config = dict(
    num_hidden_layers=10,
    hidden_size=768,
    num_attention_heads=12,
    num_key_value_heads=12,
    head_dim=64,
    intermediate_size=3072,
    vocab_size=50257,
    hidden_act='geglu',
    norm='rmsnorm',
    norm_place='pre',
    norm_eps=1e-05,
    positions='rope',
    rope_theta=10000.0,
    rope_fraction=1.0,
    qk_norm=False,
    attn_scale=0.125,
    bias='none',
    tie_word_embeddings=True,
    parallel_block=False,
    init='uniform',
    init_std_qkv=0.0138,
    init_std_o=0.00308,
    init_std_up=0.0138,
    init_std_down=0.00154,
    optimizer='muon_variant',
    learning_rate=0.00671,
    lr_mult_o=3.0,
    beta1=0.9,
    lr_head=0.00487,
    max_grad_norm=2.0,
    warmup_steps=200,
    schedule='wsd',
    decay_fraction=0.812,
    decay_shape='linear',
    final_lr_fraction=0.0,
    batch_tokens=131072,
    max_seq_len=512,
    doc_mask=True,
    z_loss=1e-05,
    train_tokens=1064000000,
    max_steps=8118,
    dataset='wikipedia_en',
)
MLP neurons of a small language model. Each row is named by its layer, matrix (gate and up: input weights) and neuron, and shows model dimensions 320-383. Each number is 50 + 12 x the weight over its row's rms, rounded and kept within 0 to 99. A neuron's up and down rows have the sign that makes its largest values positive.
Before each neuron's rows, "fires in" lists the words (lower case) most often at its 100 highest values on Wikipedia text that the model never trained on.

fires in: "that", "team", "for", "band", "which"
L2.gate688:53 67 64 40 59 45 56 48 48 42 41 54 41 44 39 52 38 46 50 47 34 40 48 61 59 40 49 53 48 63 49 26 43 43 54 55 54 53 32 49 55 67 58 51 38 43 47 46 67 55 33 58 47 51 44 46 55 65 43 43 50 21 39 55
L2.up688:38 64 42 41 45 36 48 49 49 38 59 43 37 57 46 45 53 57 44 49 35 50 45 61 37 40 58 51 51 68 37 50 54 57 56 49 61 48 53 67 69 46 50 67 58 53 48 42 43 67 44 43 38 67 50 34 61 51 45 43 58 65 59 69

fires in: "with", "between", "to", "of", "on", "from"
L2.gate427:57 58 50 45 73 50 47 45 62 40 47 44 51 56 38 48 34 53 46 42 46 50 51 61 43 43 42 44 62 51 49 27 27 46 24 53 24 64 38 47 42 54 57 40 51 54 45 52 66 45 38 45 46 43 58 37 48 46 42 57 24 35 61 59
L2.up427:49 41 33 57 33 60 47 53 39 49 47 37 28 51 23 49 63 86 43 51 38 55 84 62 36 34 56 34 47 41 43 44 44 53 48 23 41 56 46 24 43 65 48 59 61 57 48 68 53 34 32 34 39 63 57 41 60 78 54 61 31 52 50 79

fires in: "s"
L2.gate2579:63 54 45 40 63 32 54 53 65 30 38 41 70 53 37 60 35 64 55 52 61 36 46 46 50 43 36 54 74 75 42 52 35 57 70 43 30 41 36 45 33 61 58 59 53 41 40 68 43 68 59 14 46 49 45 55 69 51 53 52 51 48 51 61
L2.up2579:58 43 21 34 62 23 48 35 46 45 50 47 39 46 39 63 44 55 62 31 43 54 55 61 53 40 58 51 62 51 43 37 50 60 45 57 58 31 47 47 57 34 59 49 36 47 49 52 61 51 49 39 43 50 43 70 54 30 41 56 49 62 63 62

fires in: "just", "about", "up", "approximately", "some", "around"
L2.gate1867:57 54 38 55 52 50 47 42 53 74 41 63 67 47 31 74 31 40 23 74 40 42 50 69 83 49 65 49 54 73 53 50 48 44 37 67 60 25 25 45 59 36 62 39 45 57 53 44 48 41 80 48 60 43 49 32 38 49 64 70 49 35 41 62
L2.up1867:41 55 61 65 39 41 43 64 46 47 50 42 56 43 43 63 42 49 58 25 61 39 75 60 36 44 36 49 60 59 63 39 37 31 68 50 47 46 38 45 52 40 36 45 45 42 45 54 51 32 48 35 59 21 51 78 53 38 55 62 57 51 56 33

fires in: "1", "2", "11", "3", "14"
L2.gate1654:49 42 41 54 36 69 71 61 43 65 47 35 33 52 64 84 47 39 62 50 75 57 22 52 63 38 41 51 61 64 56 66 38 27 51 34 54 49 34 49 28 64 36 56 64 49 42 59 47 75 50 47 53 44 69 61 59 54 61 45 48 47 50 76
L2.up1654:52 31 61 55 49 37 67 48 59 41 46 60 33 59 33 49 42 49 48 63 51 53 43 47 40 47 49 36 44 36 50 62 32 39 49 46 53 61 32 56 57 44 57 72 60 43 43 46 53 54 40 58 53 47 71 57 46 50 38 62 54 67 34 75

fires in: "of", "into", "to", "as", "for", "would"
L2.gate720:51 68 45 50 58 49 41 57 58 73 52 48 45 60 53 27 54 44 30 34 50 57 48 64 62 49 47 34 54 41 44 67 65 43 42 27 60 56 47 72 57 49 64 55 60 44 55 44 50 56 40 44 58 74 43 51 57 31 33 50 28 49 70 58
L2.up720:52 58 53 56 35 51 50 51 62 47 40 44 33 61 46 52 41 57 44 09 59 38 61 50 60 38 56 60 41 32 58 50 64 40 45 54 66 66 54 73 52 40 65 54 54 48 57 49 47 79 40 49 50 44 36 50 39 60 46 45 63 27 58 52

fires in: "game", "1", "games", "player", "0"
L2.gate1322:54 39 52 64 39 53 53 69 45 68 62 39 48 72 47 57 36 41 27 50 61 51 31 43 39 35 61 49 50 46 68 51 55 43 69 45 29 64 42 44 37 61 52 48 29 40 70 66 27 36 63 55 43 47 68 44 72 47 54 40 22 41 56 48
L2.up1322:55 45 59 75 33 55 44 59 71 78 81 33 54 51 45 55 47 30 39 47 54 40 34 44 42 40 39 44 50 47 73 47 60 49 60 34 39 46 43 36 37 70 52 45 44 38 61 55 25 54 54 63 43 56 70 53 67 67 50 35 34 41 41 41

fires in: "with", "over", "2", "to", "for"
L2.gate2583:66 28 62 35 42 62 62 54 60 55 56 44 52 45 42 55 59 44 43 47 27 70 37 53 42 61 49 60 43 73 22 46 40 52 55 38 27 48 39 55 39 49 20 54 36 55 42 61 36 68 48 46 41 36 59 42 54 75 53 74 40 35 54 28
L2.up2583:56 60 42 59 50 05 37 45 69 54 37 33 50 50 60 29 44 69 59 32 51 53 56 62 33 61 40 71 32 59 40 60 32 38 29 36 70 53 33 46 37 39 33 46 44 61 45 57 46 62 59 29 78 48 44 55 44 62 42 43 48 45 55 34

fires in: "to", "cannot"
L2.gate2155:49 38 37 55 47 50 48 63 43 58 46 58 64 39 64 53 50 46 52 52 43 79 41 64 45 57 35 64 51 46 55 67 58 52 28 27 52 51 39 62 60 35 46 46 47 59 36 46 40 64 44 56 40 49 44 41 29 61 49 43 45 49 68 51
L2.up2155:44 49 15 44 35 48 36 52 41 64 32 57 55 48 54 35 34 34 69 31 78 30 40 58 51 52 49 61 48 55 54 71 48 45 45 48 47 43 38 68 48 43 60 35 33 45 42 58 54 65 47 51 32 77 60 63 36 44 48 55 35 49 49 35

fires in: "that", "what", "which"
L2.gate2082:52 52 35 47 64 25 67 50 30 35 42 50 81 58 64 62 48 64 65 27 35 45 51 53 60 45 52 45 48 42 40 37 40 64 53 54 49 44 57 61 74 43 58 60 49 58 70 55 57 52 51 46 32 61 56 60 48 59 43 60 64 49 48 60
L2.up2082:51 51 45 48 54 63 57 36 36 41 48 45 47 52 52 41 47 57 62 45 34 52 44 48 55 26 72 66 47 48 54 45 40 57 59 60 66 52 59 43 73 50 37 54 49 46 65 51 48 40 37 35 51 45 69 33 58 50 35 58 38 52 53 60

fires in: "of", "made", "make", "produced", "and"
L2.gate2599:33 54 47 59 76 45 50 39 39 59 72 31 38 57 67 46 63 49 57 57 44 48 58 61 63 43 35 43 44 61 30 53 46 51 50 39 72 55 41 51 64 43 54 45 43 67 58 57 48 50 58 52 44 61 84 47 46 15 55 66 33 50 46 54
L2.up2599:38 58 59 52 56 56 34 41 51 66 55 69 23 57 44 51 50 43 48 69 60 45 76 56 41 46 44 54 54 52 63 67 54 47 53 45 63 45 33 43 61 49 64 45 52 50 76 46 34 66 63 51 37 46 53 39 46 38 59 43 08 67 34 57

fires in: "october", "ms", "msx"
L2.gate2307:23 53 46 54 46 35 54 34 36 37 81 49 35 50 52 52 50 57 51 45 46 58 41 56 56 42 53 52 53 66 52 37 35 28 71 58 55 42 48 41 24 42 62 50 31 50 63 47 43 28 25 35 39 58 73 54 61 54 37 46 59 29 48 44
L2.up2307:46 56 52 54 60 45 54 42 46 59 69 38 43 46 40 38 46 69 53 42 46 54 39 46 53 57 59 82 71 48 42 29 55 20 70 45 57 57 48 58 52 53 70 45 60 36 31 43 22 34 36 44 46 57 62 57 62 53 49 50 82 40 33 61

fires in: "on", "to", "party", "stop", "of"
L2.gate488:58 28 56 42 54 64 28 59 63 52 39 64 50 60 58 65 64 51 57 72 62 50 33 47 54 72 47 44 42 49 47 46 63 51 35 48 31 58 50 76 39 48 58 62 46 37 53 47 60 22 67 34 40 39 40 39 43 60 53 43 55 44 50 36
L2.up488:40 47 59 48 48 56 58 62 77 47 30 54 29 64 52 48 49 47 67 68 38 42 66 55 59 38 30 59 49 59 57 54 58 50 66 40 62 52 79 46 46 70 36 62 35 38 57 41 47 27 37 46 33 29 27 40 50 40 52 40 55 54 55 42

fires in: "from", "of", "served", "representatives", "house", "candidate"
L2.gate1561:52 50 38 70 40 59 46 53 58 66 53 32 47 41 58 59 28 54 77 39 28 57 75 30 47 34 70 44 61 56 60 74 68 48 53 44 36 61 56 46 52 56 32 44 52 46 63 50 42 45 52 33 64 60 56 42 65 47 46 50 65 48 62 49
L2.up1561:57 52 45 50 33 52 68 48 55 46 27 39 50 35 57 46 53 49 55 36 50 49 60 61 32 35 31 53 55 46 43 52 44 61 34 55 61 62 62 45 55 47 62 47 52 49 55 57 37 48 55 45 54 86 52 48 30 47 40 50 76 48 54 32

fires in: "of", "to", "on", "between", "over"
L2.gate2533:53 55 33 55 67 57 45 58 44 42 35 43 46 47 59 53 77 42 31 61 45 32 31 52 65 66 57 48 67 60 54 32 52 37 37 54 48 62 53 63 55 50 35 44 30 68 42 64 46 42 53 51 34 44 39 53 47 50 60 52 36 41 32 60
L2.up2533:42 44 53 51 56 53 34 43 46 57 48 51 49 51 66 46 38 40 41 46 51 55 35 45 44 30 52 42 55 36 55 50 58 63 56 56 48 64 67 53 48 56 44 61 25 51 21 68 47 53 43 39 39 60 35 54 55 53 57 68 33 53 28 51

fires in: "career", "first", "debut", "working", "release"
L2.gate387:72 33 42 54 35 48 28 45 70 28 52 33 46 71 58 34 48 47 49 49 42 43 46 45 52 66 38 46 38 44 73 67 51 44 37 60 47 32 53 47 57 87 60 37 46 50 35 50 46 49 48 44 64 67 44 52 50 46 55 71 51 38 51 53
L2.up387:40 46 50 34 35 65 43 34 42 59 45 43 43 60 64 35 66 36 37 49 36 61 54 31 63 35 25 51 45 53 68 44 56 54 52 58 46 44 67 44 51 47 48 51 49 42 37 33 42 57 50 67 56 24 63 48 54 20 58 65 70 51 75 82

fires in: "its", "his", "their", "her", "my"
L2.gate1363:65 50 53 64 61 68 52 45 51 54 51 65 60 47 44 46 34 67 60 50 24 52 47 38 70 56 46 53 51 49 41 58 43 38 43 40 66 72 49 37 45 35 25 30 48 42 63 64 49 60 56 53 42 54 51 55 52 37 62 36 33 36 56 39
L2.up1363:59 67 49 55 60 72 61 57 61 68 54 53 39 30 50 57 55 69 37 42 46 37 03 41 44 39 58 42 34 60 41 36 51 48 63 46 54 46 52 59 66 49 37 52 44 47 52 51 55 54 45 56 44 42 30 46 54 51 45 74 34 44 42 46

fires in: "from", "to", "with", "of"
L2.gate2033:57 52 32 54 48 43 55 43 52 61 52 38 40 68 56 58 63 52 49 62 44 36 56 37 50 36 56 55 58 71 50 56 57 50 49 69 50 53 51 75 29 84 50 55 58 44 56 42 42 42 65 49 56 47 47 36 48 59 52 59 49 54 68 60
L2.up2033:50 43 42 59 40 48 49 38 36 63 47 69 40 62 46 58 55 54 38 69 59 66 72 39 48 36 28 48 50 37 51 48 46 65 57 55 62 23 64 50 45 49 46 29 53 62 67 46 52 43 50 28 54 43 46 42 56 45 44 41 52 35 45 48

fires in: "that", "what", "than"
L2.gate1008:73 53 44 39 59 48 62 55 38 72 42 60 48 48 47 54 57 59 48 50 47 45 48 48 53 37 52 44 52 36 56 46 46 54 27 33 43 57 47 67 81 45 62 57 44 55 68 51 45 62 41 23 46 42 59 48 53 41 56 47 51 53 37 63
L2.up1008:53 55 38 50 42 50 51 48 37 54 64 58 40 38 55 54 53 75 43 36 31 38 28 43 58 44 80 59 39 47 48 48 35 56 36 73 44 68 40 44 59 43 49 69 19 44 55 72 43 39 50 65 47 56 58 49 61 37 61 53 39 37 57 55

fires in: "him", "his", "life", "himself", "fw", "player"
L2.gate2364:50 36 49 56 37 43 62 54 56 60 42 47 59 26 68 42 30 42 57 58 32 37 56 60 45 60 68 40 27 26 48 42 30 64 48 46 58 60 55 71 62 71 53 65 48 52 55 40 39 58 35 28 43 77 48 44 54 54 67 83 42 41 74 42
L2.up2364:44 45 49 48 49 55 34 54 72 51 53 39 45 58 50 64 36 55 59 55 33 43 54 47 40 48 42 52 43 57 63 51 42 56 30 48 67 63 28 45 47 60 40 45 43 35 45 14 56 53 47 58 56 41 43 68 41 61 42 45 50 37 51 42

fires in: "to", "not", "that"
L2.gate307:50 41 45 38 57 29 43 58 41 50 40 32 54 79 63 54 52 52 57 61 62 67 63 40 52 31 53 73 34 52 27 50 60 50 20 64 56 71 40 36 35 57 50 54 40 56 41 27 44 52 47 39 40 48 35 55 41 52 58 53 52 55 54 34
L2.up307:47 53 67 54 66 55 37 41 53 60 57 37 33 45 56 44 64 62 42 26 37 37 31 47 43 44 49 67 67 35 52 56 15 41 42 25 49 37 32 45 42 66 55 38 50 62 39 57 52 54 38 22 33 51 66 39 49 27 52 59 24 31 66 23

fires in: "again", "continued", "returned", "winner", "continues", "medalist"
L2.gate1820:55 60 51 50 60 35 71 60 43 56 35 48 50 66 49 33 48 43 67 43 59 41 54 43 43 22 37 65 39 41 31 60 53 51 35 34 52 38 68 45 53 50 61 71 36 38 65 51 31 63 32 37 49 67 48 40 42 65 45 64 64 50 37 65
L2.up1820:43 61 52 36 55 56 57 57 31 49 49 40 58 62 51 56 52 39 46 43 61 37 40 69 36 50 63 56 58 50 32 64 78 50 60 49 62 43 52 54 57 41 35 59 42 51 51 40 33 50 46 51 61 52 55 24 55 67 41 48 47 50 52 62

fires in: "of", "opened", "launched", "a", "the"
L2.gate309:54 51 45 36 71 66 62 34 36 45 52 64 44 53 69 65 34 58 41 50 44 42 60 60 43 58 32 56 49 46 59 44 54 25 43 48 52 55 44 36 59 55 67 61 48 53 64 55 34 36 60 59 38 47 43 62 43 43 54 23 37 58 51 66
L2.up309:73 51 55 39 62 63 77 42 58 62 64 55 61 55 53 46 38 67 42 58 36 36 55 39 56 62 33 60 54 47 49 50 35 52 38 44 49 51 59 28 65 30 69 57 39 62 57 52 43 36 50 51 49 56 34 50 52 52 43 35 50 76 47 44

fires in: "0", "1", "2", "place", "up"
L2.gate2060:50 67 59 61 55 62 46 42 18 52 67 41 64 53 49 61 47 45 61 40 61 39 42 54 59 29 53 35 44 44 44 40 73 55 50 37 53 38 67 42 41 52 60 24 36 47 50 43 37 62 53 50 56 52 83 31 40 34 67 51 73 48 70 41
L2.up2060:63 49 44 45 37 46 44 55 36 38 58 41 28 38 58 51 48 23 42 44 54 73 38 48 43 54 65 42 49 35 53 48 50 63 67 54 59 52 46 64 55 65 80 54 47 67 45 43 41 39 19 54 36 59 59 40 58 54 45 37 45 68 50 48

fires in: "life", "early", "born", "personal", "background", "candidate"
L2.gate2503:74 56 71 52 62 55 47 56 46 68 34 57 32 52 56 51 59 67 54 46 54 69 40 44 33 38 54 42 43 68 52 22 51 68 50 26 52 39 38 42 40 53 39 53 51 42 37 47 52 48 45 27 46 58 57 49 36 50 69 59 51 60 39 64
L2.up2503:87 65 35 66 41 60 58 58 48 47 42 37 57 51 48 67 61 56 49 43 44 55 56 50 45 51 22 62 45 45 70 36 65 37 45 45 47 52 24 65 44 46 31 44 72 48 37 54 57 53 44 37 61 14 48 50 39 55 46 58 50 24 16 33

fires in: "s", "his", "their"
L2.gate2456:52 58 38 51 36 63 62 47 67 73 25 52 30 41 43 65 45 54 65 55 45 28 27 57 47 47 25 57 64 42 65 47 52 49 65 41 52 37 79 69 36 49 57 15 35 50 70 49 58 55 50 46 38 50 53 42 46 36 53 47 57 59 48 56
L2.up2456:58 59 76 38 35 73 26 50 55 59 45 51 54 48 50 62 43 56 36 62 51 50 37 44 50 38 42 64 39 51 75 44 50 28 56 38 58 42 38 61 51 31 28 61 56 66 55 40 56 57 61 47 63 54 44 32 41 71 63 56 50 59 39 43

fires in: "of", "only", "approximately", "takes", "over"
L2.gate2997:44 60 56 41 50 55 46 60 48 43 42 64 60 35 31 58 67 65 74 44 42 37 46 61 51 67 44 52 63 68 53 28 51 29 43 48 40 46 57 47 52 57 45 43 57 36 61 25 49 35 46 57 52 45 75 61 64 39 63 52 65 49 34 62
L2.up2997:41 56 19 70 67 40 29 64 39 50 42 35 42 36 52 56 78 53 53 47 63 44 68 54 29 50 55 36 61 84 49 44 40 46 25 41 54 31 45 59 49 55 46 51 48 22 68 40 56 44 55 31 60 60 49 58 33 30 54 78 54 55 63 50

fires in: "1", "he"
L2.gate739:45 42 59 37 60 79 56 62 59 27 60 64 38 43 50 36 39 55 44 63 70 33 45 53 47 44 66 39 60 46 33 62 62 54 33 55 61 41 55 62 34 45 32 65 42 43 66 63 63 52 68 61 31 71 62 59 35 46 62 59 57 52 54 63
L2.up739:64 50 42 43 59 38 52 59 36 54 31 69 55 48 57 54 59 68 46 61 24 51 54 44 44 51 57 65 53 71 74 59 48 54 39 52 50 45 56 41 36 82 50 54 58 51 48 47 36 31 14 64 64 76 47 38 55 67 63 42 33 52 43 65

fires in: "that", "found", "to", "from", "like"
L2.gate658:48 25 67 62 46 67 51 58 42 35 56 36 52 62 51 63 42 51 33 36 42 60 40 50 44 41 41 48 62 42 53 48 57 62 28 69 66 40 57 28 42 29 53 22 30 47 73 82 50 45 55 36 67 41 74 66 53 47 58 50 42 62 49 43
L2.up658:43 43 62 47 66 34 51 32 54 51 38 47 55 49 50 75 44 56 57 35 36 53 53 31 58 58 52 33 39 69 60 35 52 43 44 57 52 48 53 52 48 63 49 66 65 61 56 56 62 50 54 45 50 45 41 47 31 41 42 62 57 61 64 44

fires in: "of", "to", "on", "from", "for", "by"
L2.gate845:40 44 63 50 24 45 68 17 46 61 70 59 54 59 40 41 61 29 41 60 43 68 34 44 66 45 66 56 27 61 40 53 39 56 51 83 64 46 36 51 53 50 54 66 40 35 55 71 49 31 51 62 43 45 55 69 48 34 62 30 46 56 60 39
L2.up845:43 44 46 54 57 66 31 56 52 45 57 45 60 46 56 65 59 65 75 51 61 63 42 37 48 49 53 43 57 63 48 40 60 42 32 49 48 64 57 62 53 68 51 52 52 92 59 46 48 49 51 64 64 52 57 48 73 39 54 27 31 55 65 33

fires in: "district", "vesa", "fort", "san", "lake", "axle"
L2.gate2077:57 40 59 54 66 41 60 54 38 54 59 50 52 41 51 38 48 72 52 59 71 53 49 31 44 35 60 59 45 17 43 49 53 63 24 62 53 34 42 36 46 46 44 51 48 53 34 42 58 68 47 38 55 57 64 55 44 62 36 34 50 43 58 52
L2.up2077:53 34 50 35 68 50 52 71 38 40 48 54 66 68 55 25 62 55 47 49 67 46 54 64 49 56 33 42 61 26 36 43 31 41 30 64 48 44 42 55 39 36 46 57 57 59 36 48 50 57 38 29 58 38 63 64 62 60 32 34 69 64 35 65

fires in: "that", "who", "which", "ever", "still"
L2.gate2239:43 42 59 29 69 71 56 44 54 64 42 60 47 48 60 36 56 48 75 51 39 48 42 37 42 35 56 52 32 36 38 37 41 58 42 64 33 48 33 44 41 57 49 53 18 52 49 66 36 49 48 38 36 51 52 40 63 15 28 54 34 51 63 59
L2.up2239:55 57 61 44 46 54 61 55 60 58 42 63 27 63 48 57 73 58 65 58 34 56 34 56 67 37 24 39 50 32 51 53 62 61 47 63 32 44 16 53 57 61 52 49 33 63 38 48 57 62 70 30 57 49 57 59 55 52 36 54 35 43 54 53

fires in: "to", "form"
L2.gate1685:53 35 63 44 37 50 40 59 39 50 22 45 35 40 54 63 54 54 35 69 50 21 51 50 54 50 74 29 62 87 44 50 47 45 54 56 41 48 38 56 38 74 57 47 69 76 62 39 59 39 57 53 45 30 68 43 58 44 58 45 52 46 51 24
L2.up1685:48 48 49 87 44 74 50 58 38 51 46 61 38 56 25 52 51 40 47 57 47 47 52 29 52 82 67 28 47 58 74 42 25 31 50 78 47 61 51 45 28 56 49 51 55 74 56 56 44 54 65 57 49 36 54 78 48 59 71 36 34 46 44 59

fires in: "s", "being", "second", "third"
L2.gate870:61 40 43 41 51 63 58 49 58 61 49 49 51 47 34 48 63 59 61 54 62 48 51 33 38 38 49 36 35 42 66 63 41 52 62 39 59 59 56 59 33 55 55 55 66 62 54 37 51 59 61 35 20 70 31 40 64 59 56 31 56 31 47 36
L2.up870:50 29 49 44 57 56 62 34 77 16 40 39 58 82 39 53 36 41 55 51 45 60 68 52 45 61 82 52 52 49 36 69 57 68 44 53 57 49 57 56 56 64 53 27 37 57 41 41 53 71 39 39 13 80 45 72 49 51 40 36 56 57 46 49

fires in: "of", "from"
L2.gate1780:56 37 47 68 59 40 28 50 56 53 60 39 57 60 51 37 44 45 56 56 43 41 55 48 47 35 29 34 48 62 14 65 61 52 48 58 60 80 34 54 47 55 75 62 36 72 51 30 45 47 70 59 55 67 55 61 28 59 51 47 59 41 43 55
L2.up1780:38 46 60 51 49 54 54 43 51 53 51 45 44 59 55 53 59 51 81 90 30 54 70 46 63 41 31 48 50 65 56 44 54 49 27 24 28 62 69 36 64 65 56 60 70 48 42 46 42 41 42 45 55 51 40 59 55 49 53 29 56 51 58 50

fires in: "use", "service", "battle", "operations", "operation", "action"
L2.gate2541:60 30 39 43 37 51 58 40 31 55 52 62 69 45 32 36 44 42 58 32 35 49 37 78 47 83 46 44 50 52 40 47 47 61 65 51 36 65 23 47 46 65 54 44 64 50 49 45 71 47 60 58 61 46 52 73 38 33 42 44 49 61 59 71
L2.up2541:37 41 42 61 23 65 74 55 57 66 51 48 39 42 29 55 44 44 82 36 61 33 54 50 36 46 36 73 53 44 59 30 60 59 44 39 57 57 54 44 56 42 53 55 61 36 51 68 44 30 41 50 57 54 50 65 59 49 51 70 44 51 60 40

fires in: "the", "them", "their", "of"
L2.gate2562:53 37 40 30 55 36 45 48 46 48 44 62 58 54 39 45 58 72 37 57 51 59 45 72 57 54 68 40 69 52 43 68 38 32 72 54 40 47 32 48 95 40 58 57 51 37 60 49 47 30 48 27 39 32 46 28 61 67 25 17 28 54 43 39
L2.up2562:51 51 53 46 52 42 48 54 63 54 44 37 42 29 56 35 44 58 47 38 39 52 40 61 42 60 48 59 62 47 52 25 19 53 58 38 67 35 65 45 56 33 43 52 62 59 54 58 39 42 46 69 60 62 66 58 64 38 55 60 46 56 37 27

fires in: "to", "is", "are", "was", "see", "have"
L2.gate1273:51 62 47 45 67 27 61 61 43 81 55 38 40 52 42 41 64 42 74 64 35 70 43 53 40 61 65 50 63 39 31 29 57 60 43 43 45 36 50 72 56 58 59 65 55 58 43 27 52 42 64 62 49 44 58 46 40 54 65 57 57 51 43 51
L2.up1273:55 42 55 50 63 50 75 46 50 52 62 47 48 70 51 69 66 45 67 56 71 42 43 61 60 71 44 67 72 45 22 50 65 36 49 59 59 50 40 45 52 43 62 21 45 52 53 49 60 25 58 40 47 40 79 58 61 39 56 39 56 42 59 30

fires in: "in", "to", "derris", "into", "of"
L2.gate608:36 58 27 49 53 55 46 39 49 46 51 34 68 63 71 38 52 38 33 53 38 51 57 60 28 63 63 45 52 44 41 54 43 49 44 80 52 50 45 54 56 65 56 27 52 65 39 46 50 55 55 31 46 59 52 47 45 38 40 60 53 54 41 49
L2.up608:54 63 45 46 55 48 58 55 53 34 51 56 50 38 50 44 58 29 45 56 41 45 53 65 27 57 63 30 54 39 42 52 36 48 45 48 47 34 45 50 67 41 40 28 36 60 34 62 45 68 34 25 50 38 53 59 54 60 53 56 65 54 44 63

fires in: "0", "km", "1", "8", "2", "9"
L2.gate3062:64 25 55 45 52 61 54 75 52 43 31 44 65 60 50 59 57 48 38 48 30 29 37 38 58 45 62 54 67 67 47 43 35 54 50 34 36 32 45 42 59 47 44 59 51 55 18 63 55 61 70 33 56 39 47 45 28 54 73 60 61 33 51 47
L2.up3062:60 53 30 54 53 50 60 37 59 68 24 58 52 38 65 62 67 37 51 66 57 39 44 38 64 59 33 44 56 63 44 58 53 44 39 26 41 50 61 47 55 58 49 54 66 50 57 18 36 25 59 55 47 49 58 66 50 60 56 49 45 53 58 32

fires in: "for", "to"
L2.gate1862:62 35 47 62 55 57 30 56 56 49 53 52 70 51 49 40 75 56 37 56 41 64 45 43 61 35 44 61 29 58 45 39 42 43 41 38 29 52 61 58 66 54 43 42 47 40 29 29 54 48 66 46 39 40 59 33 50 59 37 60 49 59 60 37
L2.up1862:48 56 68 55 53 26 46 27 55 58 24 42 51 50 27 32 55 63 59 51 62 46 66 79 33 31 66 57 57 60 50 59 48 41 48 60 44 32 47 56 57 46 32 50 44 52 49 49 57 50 57 67 52 44 67 29 49 61 54 41 53 52 47 67

fires in: "of", "where", "for", "to", "by", "between"
L2.gate1894:48 64 78 41 43 49 67 49 44 42 46 57 61 47 57 49 45 68 51 44 37 51 47 56 51 35 46 43 60 86 37 29 66 56 40 60 43 54 61 80 48 71 42 54 55 56 43 42 26 43 53 54 56 71 60 33 52 59 57 45 34 51 44 53
L2.up1894:56 43 39 55 38 49 49 47 51 75 57 48 27 49 43 40 64 54 44 61 29 53 56 56 42 63 39 59 42 62 28 50 52 43 46 47 64 43 62 42 53 56 40 46 62 52 54 72 33 60 52 53 31 49 44 71 52 49 50 51 46 37 50 69

fires in: "of", "to", "into"
L2.gate559:44 41 45 62 40 67 38 45 46 54 39 44 38 43 63 64 54 54 35 60 43 42 35 37 59 23 44 49 48 46 49 36 67 58 52 50 48 53 54 56 57 59 39 61 30 43 45 48 58 50 49 45 43 32 22 54 66 55 49 35 32 45 43 62
L2.up559:44 66 63 38 37 52 48 16 51 61 35 38 42 59 35 48 44 50 70 49 59 62 57 45 65 47 59 38 48 41 57 29 64 66 56 47 35 72 41 52 29 55 48 50 51 68 63 56 41 59 42 36 50 41 36 48 60 63 50 56 31 45 70 34

fires in: "on", "for", "women", "of", "over", "about"
L2.gate1903:30 64 33 64 50 69 38 53 55 62 45 47 73 47 47 49 50 46 46 65 21 45 43 50 43 56 45 48 57 58 52 54 61 32 38 40 47 49 71 33 63 58 61 40 55 39 48 60 59 58 55 41 57 46 53 73 48 46 72 48 42 19 72 54
L2.up1903:35 59 40 39 45 46 51 65 58 39 40 43 40 71 49 36 74 24 40 31 37 45 66 49 49 35 43 28 61 69 54 56 73 39 36 38 59 67 56 19 30 62 52 51 43 47 48 39 41 52 41 55 54 62 46 46 53 55 49 48 57 39 54 62

fires in: "to", "of", "by", "here"
L2.gate793:59 53 49 44 59 53 56 53 60 45 44 32 36 70 43 63 68 58 48 57 54 45 58 44 49 57 57 56 63 60 59 25 58 50 37 81 45 51 56 67 58 55 47 55 31 45 30 62 52 44 38 49 42 65 34 41 77 67 52 51 64 24 53 55
L2.up793:65 43 30 62 47 27 52 26 38 62 41 55 65 38 48 49 45 52 49 78 42 60 39 30 44 60 64 61 40 57 36 78 63 45 55 54 45 46 51 57 60 70 48 38 57 66 59 50 69 59 39 45 54 26 63 67 71 44 44 60 53 57 63 50